From a checkpoint of a small transformer trained on Wikipedia.
Architecture: no position embeddings, biases.
Training: a variant of Adam for these matrices, 320M tokens.
MLP neurons of a small language model. Each row is named by its layer, matrix (gate and up: input weights) and neuron, and shows model dimensions 128-255. Each number is 500 + 50 x the weight over its row's rms, rounded and kept within 0 to 999. Numbers have three digits each. A neuron's up and down rows have the sign that makes its largest values positive.
After each neuron's rows, "fires on" lists the tokens most often at its 100 highest values on Wikipedia text that the model never trained on.

L4.gate742:487503437490522476472488488522491617477474493525468502595476527429475586439617483438576472512478523548535452562521491547530454516466587495438542430478588560490501563476507382498425447492514483624491437465460479461465481474448486505490430461504501571467575522565416542464483454494414488623473467394472508548490435456582423497521544564429449532532471614512492453469522518521475567538525
L4.up742:349485456462511525518427521516400497494483464446411590491543458529580525489490518533500518496512553445471495516539484580450505501543467550550447488544527598470434524538436465496476477494593497501461515596534479487452517489508550504551435511441497450461468452518530429498516513496549512541426400455493500544544422402468546436544459423461453590549442457624440550435521514521495529499518
fires on: "s", " ", " su", " in"

L2.gate618:532534474521497486455508543501493429525454554542485483529560520473538576587478524491503545563530464458483559452569400458468511549460458613515467509504471396475566484464487630438514497528524500498423432437550448471521428500582528440444464420487533447578445592555463526470486492420434515420542522564586377520493470477442478468445479570509573451521566478551576531475442495507498492477606
L2.up618:509413586446465490566494554475523549477478462439502528514578405464543482537579547474488565574562549483516468500595523457577490568514502469443482494491485462412502534526524401568468570508537491576590448482494474439448463411536530482530448533552544534389419536470526536474622479513562543576502451450493472538442572613540584540587451508408501512466566572500530549524460535513481501468554
fires on: "te", "be", " of"

L2.gate780:510473519428576450596557414546464485502469563488419530520553515563525553515454511569412464488527405523539439474525539501609588536532451423459486525556502469525515487537603328471486501524566579444517455477464486534460533530495518491454515586468538527426514542533577559488502489552553460584473421442521508447515463442545511521510453516495443533478540618457513491485500562485460522442478
L2.up780:384396476457563545480440496517537444472439513545556455487598532439540532515464562468457548530494585521545420465583441467555473517540417485441539514555499420486546488502491532411507403601420460456571472490518526552519517413543536535532527536501532529430547550577401467460512542483492509552562542513502501562513564500526446403491516482472516512481477485459442476454521557472512433609528
fires on: "'", "’"

L2.gate25:590417530468440471474542530448475508563457556494500425524501521512425545474477517578517589485442467427491571499443392565440542461515538639574437505525484555446553554548472483455470424489418502516514416491461444471529492465464556493556559392426483481390542489513465501534533537399497454538625465419464525546476534513497629519494447538485601448442444504457507543538482494528536428472481
L2.up25:417472539503510450477503521404409397534494618473454493530407512545499549497458505546438519544513459485497496451559574468513509516592523541492438467441510428513568498525508407510589489500547444465482471564417546519556559617445533459402460517589513575462411489370502459479521494514572478522550416503477476559481527593383523540543416642526408518472444717454537486496584508522467416555449
fires on: "il", "ed", "ir", "ig", "or"

L2.gate1007:550563437535474559512565493479478466579518619577402531564449533472500538484474460408526480459509523529463457525406500461470565522546589402481499490522588439500516588448520536474399479457495634473514443555554493532556467494492487538420571584563538377496501484579486466488512558445528412470581491488625447499544445478444520520528484510524475561445489522447494532438586518481492443496420
L2.up1007:591557476408449503539516455492475391517581497477475549425464517450459521519471438584472603480521469516509559516429535530402520515548482525510445442478470571405464499580551527605469543564441383454450545533459497524497444476616523542545554538508531457537511487526517393521535528468402609525467453523459547557558477467537444546438514541458490478470510517575553483479638494489389495562501
fires on: "ur", "y", "c", "ent", "ch"

L2.gate99:567545498381456581461522554559475518543556552511535463529535427510505550520581464498568556414485375488532492438549463560510541502498481605402489497473499430463544551448501474518505453495471470452494509415457409470484467535507469485417458437529551393466463557478491543486403485549504542485480530517484583526572457568517459525417498487383507460450509458530569518521468520566503537372552
L2.up99:522489481433433544521556521455436517464461454491497406459500489547430497458490595540469576470483563468482592516565426498587561622542540490368508484484432569567414554403535537521551541490521525457487503562577553520429525488436553438406502460476481503491555507511517472512468515514471534501445526406501577455542496557528480468482471414520451467524514603471503459491399378539520518407529
fires on: " con", "on", "lo", "re"

L5.gate403:591453502563493513580488512414515456532449482412375532486491563507484472418476464457489609518464500406507512532518424406422525421526542495570463560529408510576479456518610524508447516532498684448504532498551523517503420479526474600442467408504522481451575438508467566560538454478458433518523475543456530522628386490442449522429511493548509522455509432471509575479543514448560514523511
L5.up403:519489498487558418403531556471462398532541580487493509458504524410541584460492490495528460421490484606491493494445581569598510494458473455519595560556574526538509480475553500433445515437528490451432535537559503460556511414515421512471608559451507424447508554545554537477523543535449607530503583572463397536539472540475404473496495592518409541518576430493454440396650496565511485528528
fires on: " at", "it", "ur", " near", "c"

L5.gate933:429497558535476437567479428541526474517465508475494565587560466479491572529553529473469537456537501587501547584488452550519523487432583544493533441509548493564486516509501364551463460557649462484521396439493373472496445534508467524483431589485479553503588618528505557444507416539539475502495538525513470482485493468586418559520548374529388471492536517416479510531530567478438552499466
L5.up933:459550540464539579531518465429440505524559433449451507457512525527477476553551525517435533483451476500485499529510558486590467539472517432403438500525507403531528410543540449496427616504468437500451443533499535471453567460472569512464427517424426602401532562516435532456494419492600486533578494465449527460562438436503508413496509489520424453629487467503561454547610528518422482546492
fires on: "'", "hi", "s"

L2.gate828:582491388458547583554452559474506441437508562490492391518515517483469470561546505545551488450583478540528574487509443620443505444521513496480417472537528498466524530510464431450556470545443556499511534579506504475493451539487397498552548530394551514483456503479505547516518524483580445513584551463492643527485554577545482462549537574498562537513514507465518444531420495540506478502536
L2.up828:571502489517526490514538523447516443437532586478573517514465498471488503465582429578451579439459548463457499565515594507431492483492476487531452593524618514566456534405391395490467567509535425499566561477490476526510487509530425539533509462532426473536462555563473521532444546498481427433570444474527514512543584530517543543469552524497480501413466426479482482478538510506455555582526
fires on: "c", "\n", "t", "it"

L2.gate213:542557526521472485461511506539425509460571413555466505466496478520430460450493486559549529507575510493496459524462544530488445449464525409557491442486647554544550490431572590478584463465641549541442462462530542473486481440483475486440490515537482490488437444458515600553396615503558488448500547511553541518515485528481463541488547624352445451540564616455533490525558472517448514424464
L2.up213:499503370476585416525413523560459504523490504396445459493483409495519531485495514511489519446517427600524522518568528523442507526475419455584511454529497600507493564551572496588501563458533564439488493604518532493475463551514542561546391450396465498533553547477508506536460543472570479451485547527541545445502428486564563479413479594497490551422543439576455477394608436533620508594497
fires on: "th", "ard", "y", " =", " both", "ot"

L5.gate527:489571433452482559559503577475420487543416587490444545513522457441503510470561425515508448462471445411521552513469477551580561566537371453515568543481513490473491504387427436601565509483469489526379393510499458401544492522430415528500428580459559545500509559497500473552463585477458410477498510578538381525617455493469516466449532527519463494451582504448475492491561525506449507508459
L5.up527:544463544470461464544569531425479460497536504506408559469491564489434557589436443526387474517536461458519502479556580431507460483468458472550448498424499553529475534543548534573528507579504429572537437479447502497557469561505463586524535490440436524499527573498461575517529463463431415433505493488507430593439566455492482489568410500442527492498494558551473422624458527524592484458471
fires on: "el", "A", "L", "S", ".", "I"

L2.gate808:431484503561513451521514553577483487520597480495495493447516512393457561514534555587492520443583469501484498525415572529459442459507526530456532468576519527596506549563550472461520512537516545591444537474589523440506602592500484586466426543472495483464478558537625565487439575525475457543502490589487554568563500489444506527486541458463472435486533487432409558467488454475467528506465
L2.up808:473541425524535563523457531526583461518538554456419485441526584477601515507463490521403496516492587555448552574501474552490432554557495567502461541540534446393553577489489516598562490532606453445526490519585426501435531518441584473478536529343420422542571518531532421475522453476477523444440522544468526512503566497492543549471515469527547455467515472502432467481519494468487463470479
fires on: " also", " both", " not"

L2.gate754:502509543547461418528469466387506562540414574569572528535486456524525477501459491531559598571525409485517445533530509513505529506504507448398513516525575468515510498545549460485553500553514400404587475517452500541472528551486555454509509478508554430452549459445553393493563516474567549480519356461479520525518513505550428597423540540487519484460462476501502537505535582475448439558577
L2.up754:520514428494538455518475409474491520468498540529507529417427545490496510417544522466497444538473465555444448559536527446490421540509535509541463503487420519460518553412514431413585483476495480480507460518502546596535455546472483501434425430540541475527475478572535489531490383550515471454504558534415524484417609596532514504479519530440421553451512571506429451433550461472586443526550
fires on: "ed", "s", "ing", "it", " later", "d"

L4.gate266:459402515464417493495591513552540498573489532513537605569535479525531654428553542524543550541508521567435464569450509496388519474533454419465499525565504490493526489461457522566541467542455426508489438547564525443596477521510450439573464581600504507523474479517415497494505495439505394469530469528513394579535430618529495522471557515575537466529453550570486466583529572529485414499521
L4.up266:525392440519573456453496534416405504539505587449559486534545417523469499526515412590450557571537491485582514531428454474485502484520483545394534563498502560479504461496441444476532556618517377568516540582507573489462647419561476495525464491518535413441555523526438367630523498427467590528507454403481462442613489459419511522561515535490472446545497510449468513502478448563527548503534
fires on: " after", "After", "g", "ge", "ed", " when"

L2.gate294:516507470576455511560414502426466455474510523558545475456553503595432512464532493448500570686437443437418457587490499495378511444538491473517500492547501394396491588529571514402488434513505483543545508569465481475456508498506577469494465514547492468392491513524493528546507438481507426502571469491444609622438485526540495487477519590470507495517499561507491475467471473528559444473482
L2.up294:488439559514516450441410459522474516491578543491484552529430494423451529488529389451530512526447533467398515474440532538456467504552578549482460477483466414548554584398533517551585365463551544492553516543582456420494499552533530564435412434487487553479444497487452523552575460426661468478476414538542500480517518555432517499506508503473481499509488488452623536517540452495486444503411
fires on: "ack", "y", "our", "or", "id", "ig"

L4.gate342:504513569483531490468507512360535449471451506547490534496557588457583504515447371483482524459455491447460509413476489478429600482479533534497449488510521498541567589503491409554499430477542509516470473520454391493513504438498454440458482523453551540528428550455549482513476473519536414533568459438535541485564429607412462531539537574500530427553418503577545592544534495453479510525454
L4.up342:386466534440487519559445489552475514426506559488524605545427460531526525497549467530456561488522576419570535532479542529531472465510506480555483660497546574532522506417487491527456511431473541554568466575571538446622468557556431526526444505528381507562449430476557521548482371540504494527475552503467496544558528500477571509449369487397475518515463473510478506577567427505458550511501
fires on: "in", "al", "t", " in", "it"

L5.gate351:397462542509493478534551513452529493483627527432569491578484429506553420561494450513592521527517409562478515565480504552491516558523518488503531602536635493494537584453585493603349537513529453554442520491506465403473505479500495492549498494555532597573436541527529540522508492493453478510526524520480434464527482543533506581474498540507448537500418401468529458462550441567449511504435
L5.up351:536425466444499421576500499488464481606517507418600515510597489511502487470473470386434491539493509496450489490467429509496480556487522483416482480624460452494520438507482449516460521546456446475477428488461561521408502509501449535418473481517493523525533482507451524626575434552400453514553559447479427501516471518464447524533508447493485493529541511499527464501607463488588493556539
fires on: "g", "-", "i", "f", "a", "ge"

L2.gate3:470450511480575493428551423511566529467479494522481499482529528488524520474564501467543557551590581524388553505512512431472513506503490464485565447481540393513574577505416465405573560482564497471535452448473455560428571531484611506480510539487479458493496529489384460493569552444495520494466532432488626504484526541461590471508497458482514573482429541483549554542516478567529469536509
L2.up3:452510448555448478546455442541423394500500479509523513409425527471453510389512527493465433506481550579486458545402509559505439464513459482504542519480521442485524581470501417519564616439547562510512528474494530489472524445415468428562462574576513473495442452613477529440477414428475497510452566459460476620408517508579525514462599523503430490510485461556499432506433502383570415526541
fires on: "ed", "ag", "ing", " September", "94"

L2.gate1013:451495521442404457483473539521412511470519505399393497533505454514590489492501447488586658468522532561554543544513468523502599571474489450362562474527492531498445601394504526560470467477535545527449491491514499523490488458562453481451510433611394458470512504509541532526384485573536466512554487383525425538532591534511464495517497460440499485596460521499486472462497516548444539469511
L2.up1013:529510472520528560513570556475490548547418542590470533500561463451440534475536536501401449517463466511468510462545500533598482582524533487529445498534552493472476562449495496530514512561546454579503445486497511539543481532600577479455512419486543517509594517566424560499599474451525517555455481524374483536509556566585444482506457512553515500462525458450460429449525501479485490505505
fires on: "par", " con", "te", "on", " (", "e"

L2.gate168:536498499462430429543502483544569558489498536472488515475496520560399506508489483467451541517645568444508427439514546524551459453428493474559541437576533459463455617591557479478550488407604582469556514434506467414474582479493510462527495423485476504501520474463572459525473453482613461618430426488460536474454463561475577558487572484447479556470602416505564564573553498447468573566499
L2.up168:461468478512480492538589445423588616473527567457500525478463504468487500531519486468566449519553475483491490499582453410424484475504419572541503450436537477483455454398494570552635446496548470466469509514473483468500478395494528397505465462593542506492469522492478499473449490468571556479457511460498385615466478461460551455549537479511545355491617514489553546510505501536511504488579
fires on: "h", "s", "ra", "hi", " h", "a"

L4.gate410:495397505551459476510504467535579467481438492515453554462448555602520535505508521599532500517449412530460546544522415537519479573483577466491483510518532465452547530553540471574481524471523529505546427491588438526542424584577507437544455493499443616503495443505508403400571475508460501501581507512474403428502542520557484547527532401481480529592496496446453485489495518479474507441505
L4.up410:495544509447454437498574456570508515565507480493480545393469485513502576541508486473500465409510556469500638502512524503580525548407478464517436456433509588460493492544474481484504599499572458481580500526513560487536404488428473520498471594446485521522569503471531448557528550505542411490427492466422498483533464530426489538465518458543472505547539560414464420473530504580502440521424
fires on: "ation", "s", " an", "ed", "ations"